config = dict(
    head_dim=64,
    norm_place='pre',
    attn_scale=0.125,
    init_std_qkv=0.0361,
    lr=0.0091,
    lr_mult_down=1.5,
    lr_head=0.0111,
    warmup_steps=200,
    decay_fraction=0.751,
    doc_mask=True,
    dataset='wikipedia_en',
)
MLP neurons of a small language model. Each row is named by its layer, matrix (up: input weights; down: output weights) and neuron, and shows model dimensions 48-143. Each number is 500 + 50 x the weight over its row's rms, rounded and kept within 0 to 999. Numbers have three digits each.
After each neuron's rows, "fires on" lists the tokens most often at its 100 highest values on Wikipedia text that the model never trained on.

L6.up22:495488510423510596538526440527505491448467520516538514466514513444458506489453571441509469516544503543482550491496507447547634445449480476563471457583468475485427511521431468496576556511524453542479488397524395466497510426544438494542485478522499469472562461505583553539538470432504531383
L6.down22:426579528496478513551445532539498582509509563474469552475508546603497537432498459543546456529466556536466512524536404518436503528495574517537517556400433552486418565485616496408563438453462607490571459494489509536490442523504475441494547497483482500578478519490547491579548412492477529481
fires on: "it", "el", "et", "il", " l", "c"

L2.up297:548527507495477572460513512532390515505422576410457556576438510492440453466462516547483417561557549520492527504419523508503370541486548517581459509542511445580478431464540563606425535509518484419556422495493460512566513478523543551427540560443529493449575398437506432591456457459563533581
L2.down297:449547496479532457515579419535534461497444509489460555582462539417494481454496453501415451578499537583471569515489456471552456530455496484551549466498487468556539470542554549545571508548502511484596454507504495495517440485470547551501552509469516423456537454426578432497432460432504526537
fires on: "he", " le", " he", " she", " but"

L6.up191:519458349421509498473582454413497513553563576549483477452472449444463518486525553472498514464374466594472489473561576551456381535503497561507616464436512544581518600487514584488459539515534553558470395451530438514486414551525534542476410514521562484502551477413500500428424496448436504449
L6.down191:459411467531575486488557501536506479471501505416553509490452441455534566508521447588537454556507600508477467442470493553537515516488553542450482554552474498416387495503496492534565436534371463486508539526415476472431511600546544532496503594606449504505567535475394545453609470534517671463
fires on: "y", "ou", "and", "it", "r"

L6.up96:397570449496422496563482466555512437570486483394557498505513533569448540420472451480503399516497513551504536430447503509476475451510507507458510446554455605543540576444546447486536496505415494546540487456451539482484491523475458606468427580454481476456488435486524484519443414548497463482
L6.down96:379546517545539495544466468478475556458413496480474567450415584418508473463613503427444447490508600568526485518539479457454452586413513496444518489410535431470498515557457455555499474417594524557504464461453516526504480449500538488521528439528579557532456488465536548539493459502532454528
fires on: " m"

L6.up386:434471467517514505500425408524503563515521509587522544451491501452418491596438493421460514545461471440627425442479569563427499520519492483563476393524497464528465539439533535502561559591504609585423476462528438472528523557478483508468461539427512539476570526570506417555543494551523609537
L6.down386:539512528498540521614566529536491473459427598476462470424430600507450446420532483460509463568511505548401475538490503446483509606443545433451531474473507522546396512478431517457503509494455518507561472559409465532551522553459552481457489513487435487608454447549520444531471426517520565518
fires on: "in", " th", " Th", "et", " l", "ear"

L2.up553:399481499544447556455497496526637451423499588473382531504466555491459570508443504512556447420664521435530455516428515489441577581581474520542420546511505523571390520582486492464522441510502485559516478547518431519582510496585441551502549517477490474432484518460472545466473619510495522504
L2.down553:446497538461490551525470533592449499489470477502508561472570568492518470580465494484544518488474551559555529538513593514520580364433410483462456456477547505453550404540518484496479476496504593436525413507438481470509511451445511559411559491465514454512588429483501499526554520540487527545
fires on: " is", " Mar", ":", " St", " Z"

L6.up693:496477513522487566551437461495504486459440618534568422488450547498465453468530491535539522464531518536525492489607476515451466449506562424562525460436365564486508470501532484509420548480545507587462546503593563516513423546502483459484572514509510426550473470574413511536531515510449464581
L6.down693:455451390486525490519471473492505524535457462496504471562518444430543499406534518487589439573519463552547597516469588474431508494544459484605555451528526517521518514481497465593533467483516558530434443556465496483544523442556435508552538530352440379539510499483522513459488488510462485406
fires on: "t", "art", "st", "ad", "igh", "ch"

L6.up38:481477516464393525487524420583616535498506501498526588463556416531538518463390492455545469512534482483581502453500474458494412574445489646452539441570496517580466530524587537563480401502482502476503449484532475479590510519479499397544475537530482473419459503566484552564425450379502582474
L6.down38:515520531533510518548553474466379541548480475490477458555447542578487504465513560479542480470548448478395514453487503570440580543461465467575410413462507531541508479400530583564439574470578431440469526490527350587512486567542562481495531535453490480497510413458472452513458576596480481550
fires on: " s", "'s", " to", " was", " g", " p"

L6.up221:552472550500597491400460516453531454489479536554517464497446538476471473522542531546441580464548498492509533520515570514485479498424493503590414478569488454564415524562518563584440533547587442536495558548568433477439532485476515511538480535453447506475425543565445518364396468526468549526
L6.down221:508586473525529484500553601543528463574551484449521555581439461424579426436380468467487544546464483510467483567472453477437465594469428406516505587495551434493473483462434468478537476466421466495439505448499546528518512494488519522525520488485508411489559475458584572511513544564512565478
fires on: "c", "qu", "ed", "om"

L6.up220:556419493425533579427442543527576519473438556493416527570549424540520516540585611499508476564438535494494468424492516413494532506380491487570473407457420472504501442486541492585577506527504517552495409440562462455505406512521463475493459469441487507519595460460432449485496598497527528572
L6.down220:485528567504456548570461479518471513505440442469447471499463420498552552498471444486554470454425470475628447380493497490456527464622442558447555607594483551469476491448454459464551537486478562544504535476442536510415508415468493460421532466543540558585440511493375532579508545462620609520
fires on: " us", "ri", ".", "ail", "act", " act"

L2.up704:452572437496525556553454478484533422539552450496517475497426591481514516540503551459540536463515437583420467493580529478548444448452500475492506488556428454537527535477502530407468494489608521414408518515457446550526623469527532518471386453440575457509574544407541535435515418419494577563
L2.down704:428567521531506532507603477442566559406536484393519489506476428378526452507527495538521459561450553482512381464527547574461520480442565578526551548569435437517553507448471474497439524564478483460376511502477446446581460464503575536539500446475497506487513531456562462510498475552474550547
fires on: "c", " ac", " des"

L2.up44:604553530467455456539385478506418465498529454457496491573487455469558467392459526454524482618543487472594573436502540445506509581554587546450515432572396461436594547470520476502529569569446484433492409545481508458438497541468561474552539552433480552544518425602467543532551547519488418488
L2.down44:470539563486459537683480439511418488592534549514506448469489465486540478551511524493553580609541511657593479461527553571442513439504531520495484445515570503524477490515450513506521495454462542500457387528397497561428491506494548543532541438533453500527525531557511506464554490505549537526
fires on: " on", " pol", " act", " ele", " un"

L2.up449:528543583486584471525404481506529519361539499455500493538522464522598472532419432513447563463492351515501531557479481483524478496532542498445439469405559491501541536503426478506496546485463424467458490554429464565499473501523502595536505510513495564451591450478471501440416609468470483534
L2.down449:575573599434469377513522603531456522437491516474439415565586534528548419535448534478477504493558423481487525387453550454534469445511472459503545550424519512601467443507463479585431487465455476492457537512565407511576500537478490533497430549548510513437453500433526510500564470455407482534
fires on: " an", " spec", " Cl", " wh"

L6.up750:452504567474468572545486491497507459545497497431564584466563512475465564489535469556519440532449490523490494520503521489510516586500460504562493446508599513448489528382534464423625489457498548459445592478514522471570501492445421458474565516545481426505466526504503473467450432526519439508
L6.down750:475489579450467499428575492563519447460499411490507561478448482523393499519552474460419532538418494501400450552471570470491457454541505459504556431446489482399513468484533504459639453426541522528515560449481490497506478506506495474556405480521429538479477561477516443503561449507503527500
fires on: "is", "i", "t", " st", " has"

L2.up355:514565516550510440528582425490464551564567465516467536480438495599551446594505518539542449429462436514572479444490546479521496533410459510414451502424497524509537489429486529508488510534371576482542523553435464580465442559467506430416527548528552468515428541504463409525450565560520475489
L2.down355:476554502530443502429566460513507455580530486498513474558472410461525454626587469537495472508430539620579469446526454503481512434443431394478439478562473482481464424432560465489544382477527540561575512520448523463496463558437479446439517449533444456496471604475454509566415523612447483537
fires on: "ad"

L2.up386:470483365482376478477422450546530568471490496523491604460412492578490478506546508474554483484581534539487532532420613571511461420507543513506492507519465502488516503470482408476420382511491523490509428472475587424596533487517457434572584559490416552445607431487480469482477522438497494538
L2.down386:533571458487534522516474457587339527445400495540472479518586417634575463437530388484453482568535568453471475478548488454609520417541554428601528452579508595495451558497425504502462540534436493493571541479490490449536472494495457508495536483461543444418544512483576531515486608500545544489
fires on: " le", " se", "all", "ld", " pe"

L2.up475:528415584521550465445474490480522573528510491510478461502464548493506534525571510567453546558431547520572567530486536502449397463506465568328495487426509498514513404508526521486490539571561502509505593475491427430524455621540551450477483575509506476559446541506526461488518534490565437563
L2.down475:499524522471490519530513549475556529490432499524484470472524527549501419463530463511398452419490469464416583510443522516510587430373455426533561441451531536508577568592440571521574444555493489516534479522600442451512548505479493535432428570556501520466464563618449416462508404525399458554
fires on: "\"", " by", "ed", " ro", " ab", "cted"

L6.up715:525478427396452468551482490541446426504503558585507480431436460532579515545509527505509556562525523537499598509511438546580441430555514457480530547441455419612398572476585574435472436534445419493485412442465582449510424524422529568507539460538459473447489514500600446474470505405414567533
L6.down715:583542580630565391541546539508454476476507533348396506500461431599460483487449519551431568434461515506532483506469468542604571490587484485529544477462421495458480533379486555468532447503446574536471529548436475531488546532515445578534507524464521535583490482479579544509488514472508450465
fires on: "he", "che", "le", "and", "it"

L2.up427:459449422468476464470465501497546503509495514529562493515539590538483545559567514507494625544460563497466567477544418470511517484485447479624516488499553581495538543441422448444538506508545414447515557477584633518476493478443447475473626529510510455546485400501499452429455514551554548464
L2.down427:512519495507472558495544569498470452556544486431563466503590436441471473494500471473527398522563446488482509470439557493490485461455424520469531503515485433617472441562505537468515594617519554476561449497457553461550564563485464549465362520520490560433542556515509544505562470432568520522
fires on: "en", " &", "0", ",", "2", "um"

L6.up465:439582505432467519496548485492597568488511539463526408468402505592489405499497520512511415470513449432491499510406461452416435462526465506597511524537494489521503490455538525441494401578567541460519476487546501550514477570512489503484455604502550438592521510457481520430494507517481503564
L6.down465:457489455526512485482442567479572374454462529428444498418602549449517532589461568378489547536400536535524435521545554470482550503472444493440495584406530515551563556384489615546437541476411478506484482509522483474562576492457560492483438494479636482421498558602457478475461512496502566466
fires on: " s", " ab", "-", "t", "if", " d"

L2.up436:579596566517456586493431459532519520465534505512530448478489485475456478513466446491454487467502411323567500469513525467576486498483482449615517506548404508520507555552459568580500432522542444481558556514454536459510498530474465489574617550510539431468440512473560437457531446562448474473
L2.down436:565459498433624454449468565416393423523550497525421555510478453494467510491495533544515533541492511590448530550557440581470545462496470535463458441431531508533569498524514502421475530433541512652419477505572535527522563451508525489474464473480515474592608452522480543468530515403459547529
fires on: "l", "ies", "rit", "-", "el", " Cl"

L6.up489:510523462539364492625506507437497616539545483481448446530492437558512551502494417444398445548441424486451514534553467526484493489537496523466501561483478518592564489490437435517480478522386469580461558544488468520454568437471509548544448557561455605396483526497459550430484473458600450567
L6.down489:481528456489499477463457457486454409550454488543538571473446493492519512527538474488437577507445569495602474490537500481394446392496569526536495507512531509551411476468534499458541393408491523511545516539475580509579413451476424445433482536452445459545478536607553442495475495628592543457
fires on: "if", "er", "b", "f", " b", "en"

L6.up547:485569567450508488437423456569578523507534521447399453491494476503589553479546423532489498556496427461520499492480501457479461494475420566511568508474537578504476618535430549456566476426506444517455411475580504530504501451423544478583512544575383554490453501541511416506574478438632594441
L6.down547:423450448496551575487563528544403507472541467572461494528576499439503502490501472485554578552473562479510481489567495475480533443487509502534536524572424450545556570456535540467449463497518497352469504511548446427496503531452561445479523515586608534407452574482544475545506553520535489505
fires on: ")", "\"", "pe", "a", "e"

L6.up216:491483476485602412554631432535462528506439496461480504517524500585495532438565587483478458444624512620491509485428522519566551513528549564464478456586586576453523496529497445502534574574446514562498403534454520463435439548457469563491518646449421537503486432533423484472564536536473462488
L6.down216:517541435483468478523497461480423538568478422419543520509555472502576485528531399545559447525399447394504390583417487515513489486510544444556454489407532479619545602523508545568413495479457494475602513532501575552559504537552447459559505474492615466552470582551451442508546569497473494525
fires on: " to", " m", " would", "re", "ill"

L6.up186:557541535370560527506410521506489521500420549473535519425509465546417556519434503475478540461492597539462609499590556501491489445536512493502467501420398455460606574554432441531560478464449564489485439462552454539526484536547508518553446511467436504379552426564486522458485561510475499439
L6.down186:473390585522441515532459530460520571529542437515519534511458547536512430485374449489518536461625479525555414403591498487451509469507463470443433528595544510519522530511497509594556481617405433470512472482536537436619471478511453517516519416524465537398488462504534505506502557490497497517
fires on: "velop", " to", " –", " -", "==", " on"

L2.up524:490478438431441411541456448476481412520523589526422509563589491387430508473515467482434569403497493472487561560504539447580486474531480410475511385501474501432411403436567515496470407588371513500415464533601526509538527463485540526473518525497480520488468495571440529459576532534546509510
L2.down524:464501502588501530592581489450521540451453502467538552418519456517499418490476472413480464516460525420573474474520480481460508532518538548568501462556562613513568532531500422546494568448564487433535570553457516451492571524453477492508486567484540510523467496334544477554416401464420451499
fires on: "overn", "igh", "aw", "inist", "ond"

L2.up602:511439537576471477487467482481480466589414536580546460425481533496540537433471512500500571492543508493506502492537441489480448598468500477424402431498532499548487413409545438505502487568429441539437446536416518528479464544448580531537484538572598579511458523491467512521429480500546540530
L2.down602:481458505537504483518459508497461458581361572516497430487555462491511510506478501455424425495584498500507564439449480539520486512437477521464465479525542544617506485519615469591486611535549498465436484356405497499445366514545545538407513548570545540488489474446452535496519554529570464433
fires on: " r", " g"

L6.up336:495482485446485481593479535605511538562476495555491516529417496545494467386502498469509492424511541433580550385532423463470450473518515482452472486476505526550561494496380516458472451477572408589497467456499479453575629526617476470545402478429478466534510522505461510450588458522521455456
L6.down336:490481363494510533432470447533466503535493529593461522473503460448476492480454423519456503541461573492520476590498530520515494513458431513472470554531484474570524473552484435530528527560502545529582551485484455492561481516418444579464439529446549582483543511391567436526465389450501558555
fires on: " re", " c", "ames", "als", "ent", "ore"

L2.up758:434453476460471451535531513494534450502525504417516485568493476611472457534553434543573531575548453598514544460453378504439476478435496523441453490499480542443598607575484392411485463523478552481499453538479529533409580395435449521535413516531472458492532447461479597482605516432441521506
L2.down758:398604464586501534482522534521466464455540536504585462458562487564496514534490447472442478472501446498525376470538527489502493439523572503527554483428547494520394544574466494472545470407569456472455618568500462588452552550487531519457520483535541481502500521579449587385528545410484516585
fires on: " res", " In", "act", " Pro", " pr", " more"

L2.up30:516462391431424449525473391474511487601511536505608588498532515542493535501564410424579475541564512485517503583580534452585471500468483586494459492573588506518551458478458408516485496406535441543487439445523436527483530486513451597549540491532464486562505566532549495456549455547417509459
L2.down30:483546402540506502414486491543620525599496554538551515460458524606480579512508406550583556486513535429510523505395499574521529526408445463412507463471474399589466482538420554404559576479556408554461442563520535385490491525635476466503578498515520518477489535465524436471508476532498547530
fires on: "ore", "ine", "ade", " re"

L6.up739:514458538346410468511437505556507481554529569485450458482440557494468499334551486561573478494502436508467421557427502513539493408557453544511559490539579467555481490483551531451540504616572610573609534517529494517557511533489437445499531512518533544508536481442381432536552479560475509538
L6.down739:517549526479498463565495445520465511545554522475417494544523454546545457473530508524505514466402440334488589523386493445554488446466501469517502436508522544504441368502574566463552470513459491477459500541516478489449533508532483410359374508520544456502600569430510492545439556509559499468
fires on: " l", " le", " end"

L6.up431:468486563499496534432393454514529531589503480546579500406492512449494556520517516495495435500619543509531529538494505420488477526469527614427461552459522485484382409435459465408497396503424595558520463494509535537493552488509511487487502474424459441546479537511586437565527528483523484489
L6.down431:517382451477503506563532512485646508538519536460467458536458492548544446523492479505424528506427512413505566553478516467601484536461572467547497525543455514407595587552493495518521522502497421607474554531522416505558509610478488555498481554495504569528512520443460610428434483534477561472
fires on: "ed", "k", "in", "ine"

L6.up231:467496494440518459560546382496532505496538469518573497527566470601487509529438426414452492457491440509459521509494568422500551551564478502430459540451503500391473514519530516501446426559470473531558456492451492528469442478513501472547456425582437607441505522507411425438531483518568503538
L6.down231:549497539610484490538587512518416522578443497444454495508413511482490506502546466447597504526497528520485535433428455478473417497499464482633531404545545530528525426476559568425598557512569529578511391428532453468434527463509451593488482593470537537533481508599437594562586477490486524468
fires on: " f", "f", " F"

L6.up122:500431430511585439507419456496516448415431559499497532531503469485568524434540641467468561398511443518488547562462411437462534514502470547442526484495510484431578596540513536501561511535537558552462517562473496452527513568536400485508497513460479515491534588495523544473542411466392543533
L6.down122:469483439433559472563585498523482513445489525517483572451569424614445509501557479481542470496584426500444562445499445501447443452606488492511665550468508489459544586445515449541460536462511558432566527525511447458571565443462604506442570430509592512484529489516461417467523573561501479539
fires on: "ro", "re", "b", "ame", "all"

L2.up154:485486550480497392492591441562423504451563489520457541433444467605426534575560595414402487568560520445459520490514417461563445444569505505452507553497561529557504500524560530480519486531467421491555518483553539554427453456531528459487438543501489455428540517442499501501454526432503537541
L2.down154:421505485561416558412538415593517504505505378539418511544506557514551464533490502486535351422483481556499584548428459497492497432546524522592417488506497456562521539496536529564489487590561443593410535593417452479528499496482403567541535552438475431486487512500534662488566444542510472455
fires on: " J", " med", " f", " C"

L2.up280:418462418501546414465473470473599527490523550489547493571480514504471428580481471488474526548525542587448557515492554515391495464504457500490593398468567454422430427499477536491620539515570399568425474546561473531501480406491467549535472537486462534548478468445583476474488456444530523554
L2.down280:501499514536485532571455558478459546443532547469558526457475468563461503377510541493569476515409483538540502508540478527529465499614428441528500498504447416667557558523581445479447546476388550488578512502435589453532496552487539414554597520490470508501535493527516448505456582538459465515
fires on: " The", " by", "The", ","

L6.up733:455526415529552488484550522467532481511496507442454466462535575557542559494559496546470471603513490476472484467545389464482436453568631383541522526507501519594460666416420537546474487480509517487511491487508447392425507513468578525426521558549450605443537552445471543489475551469468532487
L6.down733:434520552524467448478516490534465563438505488457551524504524493572534477444439534509580452466496456537463487516558516558465429612615490530517546500494440460503548427477535405454457539518576525467482483424470559526536534505476509545479465564544547536457460360547593519501528511452614440459
fires on: " in", "-", " h", " m"

L2.up375:459459469467499502532490505495502386525564523586594579600459593511533642500536448498480438537531498603539542415481401487378450501514573562526524521540544442449515437512500429464527479462549557529458477510495491538439551460505494513512467504488578451535490493521484446495498437528522540446
L2.down375:526494510579496558527492551520527499509465506477554521494489619466485527493457552477458535494495516482549470474613515590528424506488431487467514506502591491422496533615394489549504452605453582479570556521501418518528467416522468439460548481470494472528576396595444552485437517499500526516
fires on: "if", ";", "n", "oun", " &"

L2.up468:527504504580573514468419486427432478533444536526529436481451618451544531532572497517506543488448566462495558550505502391534502439523581508553387475485527544504450538505530572523533542490451518538385517546502516463478399533504559575502510561427424496520487483599532516463417532458529482527
L2.down468:494511465432615549537514477619484503508425549431354509574460505477417450505482451579397463603552520518503516491507490500480517471469490522501538391508507517480506561445457498476599681508493465519428408498533438441416526569530540499515486583463540536508585485497542540496499546446605501506
fires on: "ied", "ite", "erm", "it", "The"

L2.up570:418535454487480521488545457447430455466579496532552530534451487543506512531510525398488506492541524422515457535486530508483480426460480441485549477414416568594439552491451606410442570467546480514541546463506502571560368513489535492516511534472538588540551574519485425535429563503550439620
L2.down570:455523510471478545476528489530411539426496465571527565448554416421528539513540452455479523493496468435498466507449457400467401580516460513567509536451477584585489441456449509437551579551486554549527528492457482478499531542576437548453480498438457607483529587413533418515468558415636471561
fires on: "i", "vi"

L6.up288:486429489535487514535457528488496479490601419455468441485568533539428564579570486476406472456515491480542556556528517583515524563471520474487561557427452417521372468551554573462578449527501518514524515518453396562557469496478542507460474452499520506610470511409537436581342417474486540520
L6.down288:499529488496564540520549598552437601411449482507443584509422476461627519471501525474584546484608483509536472442535503334542546481468441467439532518477466521561528512567522534578486539406459456463520440474490504473481447508510492509524475448525543450392447491485497485581536559514584510523
fires on: "is", "en", "iz", "z", "i", "ed"

L6.up79:473499472377575460479439454496580505523380469427518370482443472539401479523480496525539454479523425540593497493590529551485558426459517413492558453533423530532558570538478429505498511457485457580494554514460589543472530492454572570475516589513498591477507526477500504500506547461474559472
L6.down79:405484491433516529440526422520430508507503552448446497449471467368490566497500597473523556491489519440492548503489504530506496428415473542520478522508545430540574563388636527426589521543529514467347591506470537548522571452611495452473513522498454567534528484451533499474471541402544395568
fires on: "ip", " B", "op", "ep", "emb", "B"

L6.up671:473473478416438533510430495472468465538482570511485460359512576547532540533484526511614439569551489447573534521429450459456488483489453391427504487498515450537580498585491584445518464443572523463454544491538549569504508453559533510563465560567471499486511538536554501482509481543512407589
L6.down671:478532484462534461462477535489544577530577597540468530524520444592578413419590511464551501483485601491493418495441570516506508411428410455592526476441547501598485527482512484580492487381518531443466380522551474457585461532570515507519480535489494531421556498482460476555571431479439472545
fires on: " P", "-", " |\n", "rans"

L2.up147:400482497486396529486583454546468414416554427473439480542511520467512481576508562524594514474572495554460469569509503503489589553470561470506458476494556452502490547514505535510566549417396481498481497563546545512500577565514539567414453469484610495484466500483525482483462489442490503548
L2.down147:485487561574546474489486521548559472559458437503511485441477492517487434484564603496451459630454493508518489437529538552535514515476430473532470485522464542437453481509599486505546431529526594483455493429509371617530484464508398515497602520495479507498463494524485545497602487476491509523
fires on: "ep", "E", "1", " cont", " name"

L6.up26:471528565511439458527462524462527485495450526550568520545456486547530603477509556399533513511494477538479534529449487612501495531422499563505563451436474502574512411598559524521467486521384470421537504512488518505520444569466503510564475444474514480458464576523479518491441465466469565476
L6.down26:567428588555377588521475448537531442533495492522448469471470509519495522542582533426460548526530497525448508459497465442474464499503557523551488466546494439437512512425482452488482592510508421479396501478535458479451484489457536544547552554525477515507377531435395569552510513535565596534
fires on: "ch", "i", "n", "is", "er", "h"

L6.up670:506389462574558590590462545584557493519550493550541502530480547515549475477503611452533475490574493463513525466547464462448445519489452481442588541591436482549506420473450469438462540538370458561507485543461455502446466464402421591475467516535484539552456535535567396514480406514484557489
L6.down670:561421554431543511514473449458488567614467514412445468477595490449547517505519454524474493582426534557513486487431431565501534514468552522548501489469608483541542565441404473540447492428505501569496516534478478569505525463504494450525504579485534522493464471514581598495521594535463385497
fires on: "o", "a", "th", "f", "ct", "g"

L6.up464:509576387469466566444384422538512449459516542567492568475556487497434431453503599451553585465461445469516530597536592459411500435543486526542536422557501591476517406547478473537487423553475529574551539471506481431507531534529499540424513594517487435477491497544525548490497464517561486516
L6.down464:428489515508508486486526474569549504546439504474584497543490537377550540495471542475534468546462524480483419517515535524635550557537520496465509436457465447562577490518510569492419506457563499503481433523506565490544511510433574391502562359479507514507539536498403386558520359505523630479
fires on: "–", "u", "-", "t", "gan"

L6.up755:486515487506430469570550512420555441511402505443547431530447460513557607488506586523429563527588359552499540504483463512569466455464581493487511474425554519480576521513562441584520515472554500559549475623461568492546468532505544490510556463421508573460417549556561487446483485528540543470
L6.down755:589407457461491553408525414545530501478535425454433430456354574474505541531433408554491436471469504458551496416474523509475553478407499481468483414553439496511538497472504527474495515528486457457378529526492472502499603499497506579459505469560560522485537510480407453599514569481494570414
fires on: " in", "ch", "w", "ing", "le", "ft"

L2.up762:394478473478432532561522478500479480491482553506489425514515478522526469538493543500536518515500480461448525500518520457390541529436468490548539593545521489436525524510425382511478557495448451543468537624459487465471483501557597464473588539588604609499504443421418456438509528419428493479
L2.down762:412524468460526428509479418587444496479495559473434518437558481492464489494563411496534517536551551548456440476488408442474514503500546465470476462477552496507469512490509533437482511587473521462567473433552473539429470473515555480433465477493537491504474539527469548518555490495550544581
fires on: " ass", " Ph", " J", " Cl", "ade"

L2.up451:472590530473499465488458536469571529579491562453499462480481457440440437438584471551538530496518445520504536510568445443565494500483475579513479513493505446481551403522482463494617519492482467500492501615493509494534511404572456525521408526401494451457476473521488468534532464496519391482
L2.down451:501476468585479522561553464454531422430553480512567477536450555490589541441425502457413446571538476505458417516552472517502423462546598507501485522483514555571461477458518549545420510434491525463538517430511502426562507508488499549457621474597512463501498483508474449479412506557506494468
fires on: "ue", "\\", " ", "ld", "ated", " September"

L2.up424:484507520439526502545512474551599532536461486545526531560577552604564473505469583519478506491523411413587484524406463541509505480530435429502418538452464455521532443435459475580470468495510484430395506491527479351412456455472530460485518577459610502509567462443549538465403493496444467525
L2.down424:452568556550568452513463492486409585545417574480580479591510464535585461514524529570486444506472488406547526517491570514470505494501409498495479463577462451451501433593529518555511528476688472495438493537514484448498380447478462552457491543515430508539559515432422489476483540480484517416
fires on: "ional", " r", "ul", " ro", " rel", "rans"

L6.up503:531470501552454609465471532531430570536504495461502395559454492473446450497511602508543464525537521496536524500510494449618549549465422521532489370540428486570430396609509440382543544570470531484433486528607467404498458429495480433527478536474486513574456537467403503512499516449477568567
L6.down503:513466430404405499542513510502480430573559514476497507443557498547528586510454470504446407449409437577466459490459482510598422487504517499511542527538586527438561492486589518561443434584525539422511586597495432515504538506499494472520570519478481534613486478570430431450465533483488386544
fires on: ".", "en"

L6.up443:507434376459541415551458517560498504430492503513496529525516588549535560480447328540510559546547518490474516541506486473606520523481471541499514486425647446476457515539464501531371597545491455440509463589507502513638455509474495556450494510411474511472551509487494482570495479450452518418
L6.down443:585487540512488524374537517481495516619454525511490572489537427546429494512500512495488455502499486465435479497575502507455511470480463430518553486513419517382477481490439490537450531548601608443420521509512451473533519470483487496434567603551419518565566538517513501503507542562461509485
fires on: " in", " new", "in", " New", "ional"

L2.up21:515435499474482534469460428533400521570444539557521551523457541576481484550556464543489511396430447524458438524531580541569489515589512373448454497469497523579513428474456535434523450552461507438542521445554570463503492486415511520525533404540447538448530621526455547530504570452440435579
L2.down21:543472447532482469497479454457530476532515459664504466514503510448500463360475513509516486531547550480482539500539457498527487516509518492562558546543539607502505569446459532438543523503506534537590502345464489526517569489490378425504457522528465531544538457616475493513530567526465385455
fires on: "ign", " de", "nd", " play", "ond"

L2.up388:485470493499512438483418519387450530499494489436528479451504460427520528442564424575482408458471515495631451486475475493485434456458515531558512470535540460392627538551466423526489532438494534464516413551494567513486575512496465544447508491572539552590531481489492460522581522550564523400
L2.down388:414598500509498601461431460591519503511502507605529403506514499501543572468450524422449502518515571558552424456510516548362564553484580514435444524558435546518530430440456462410457520501489460496490550482564494568522609502532574559492504477484505433460444487459484537441507533363417538482
fires on: ")", "ased", " name", "ision", "\"", "ish"

L6.up486:476559371468542496411327537488470412596411583637490508474510519503491526435437474558451472497567554468486540469494506509551602435487464569544504430572471469565548448516530529501461485587510497567486498422471530567523440437434543413479541460571501505428379532571583425549481444554490552464
L6.down486:533498413446581478469430354558441530549502399421519504520418529569473512415398437457558503532424505456478466532511504350612494486498518522512509424535464508488510501557528492504515542550529530452481508479537470568534522491532447547473556448531542528453497444483624585573446398423452448476
fires on: " g", " st", " le", "ing"

L6.up698:498496431441434469491471507486471571487469579537423531456500506472471595484589539423467437448467448493569583508436462454478461555524532596460501511580465541480572500500503475498565596451496507511477569477527491448520600596460536503498526493436429499463524518547475471414486473546544526527
L6.down698:549450545466566486533524402525512499504532440489526521515450582528434457491440495521576469441516543565473415534624513459456520450477531497554430518472560517387423553464494546580421429468455499424426393525570455565376532495494515535523453540544419508592495414398521487452494523496515496594
fires on: ",", " where", "x", "is", "e", "ie"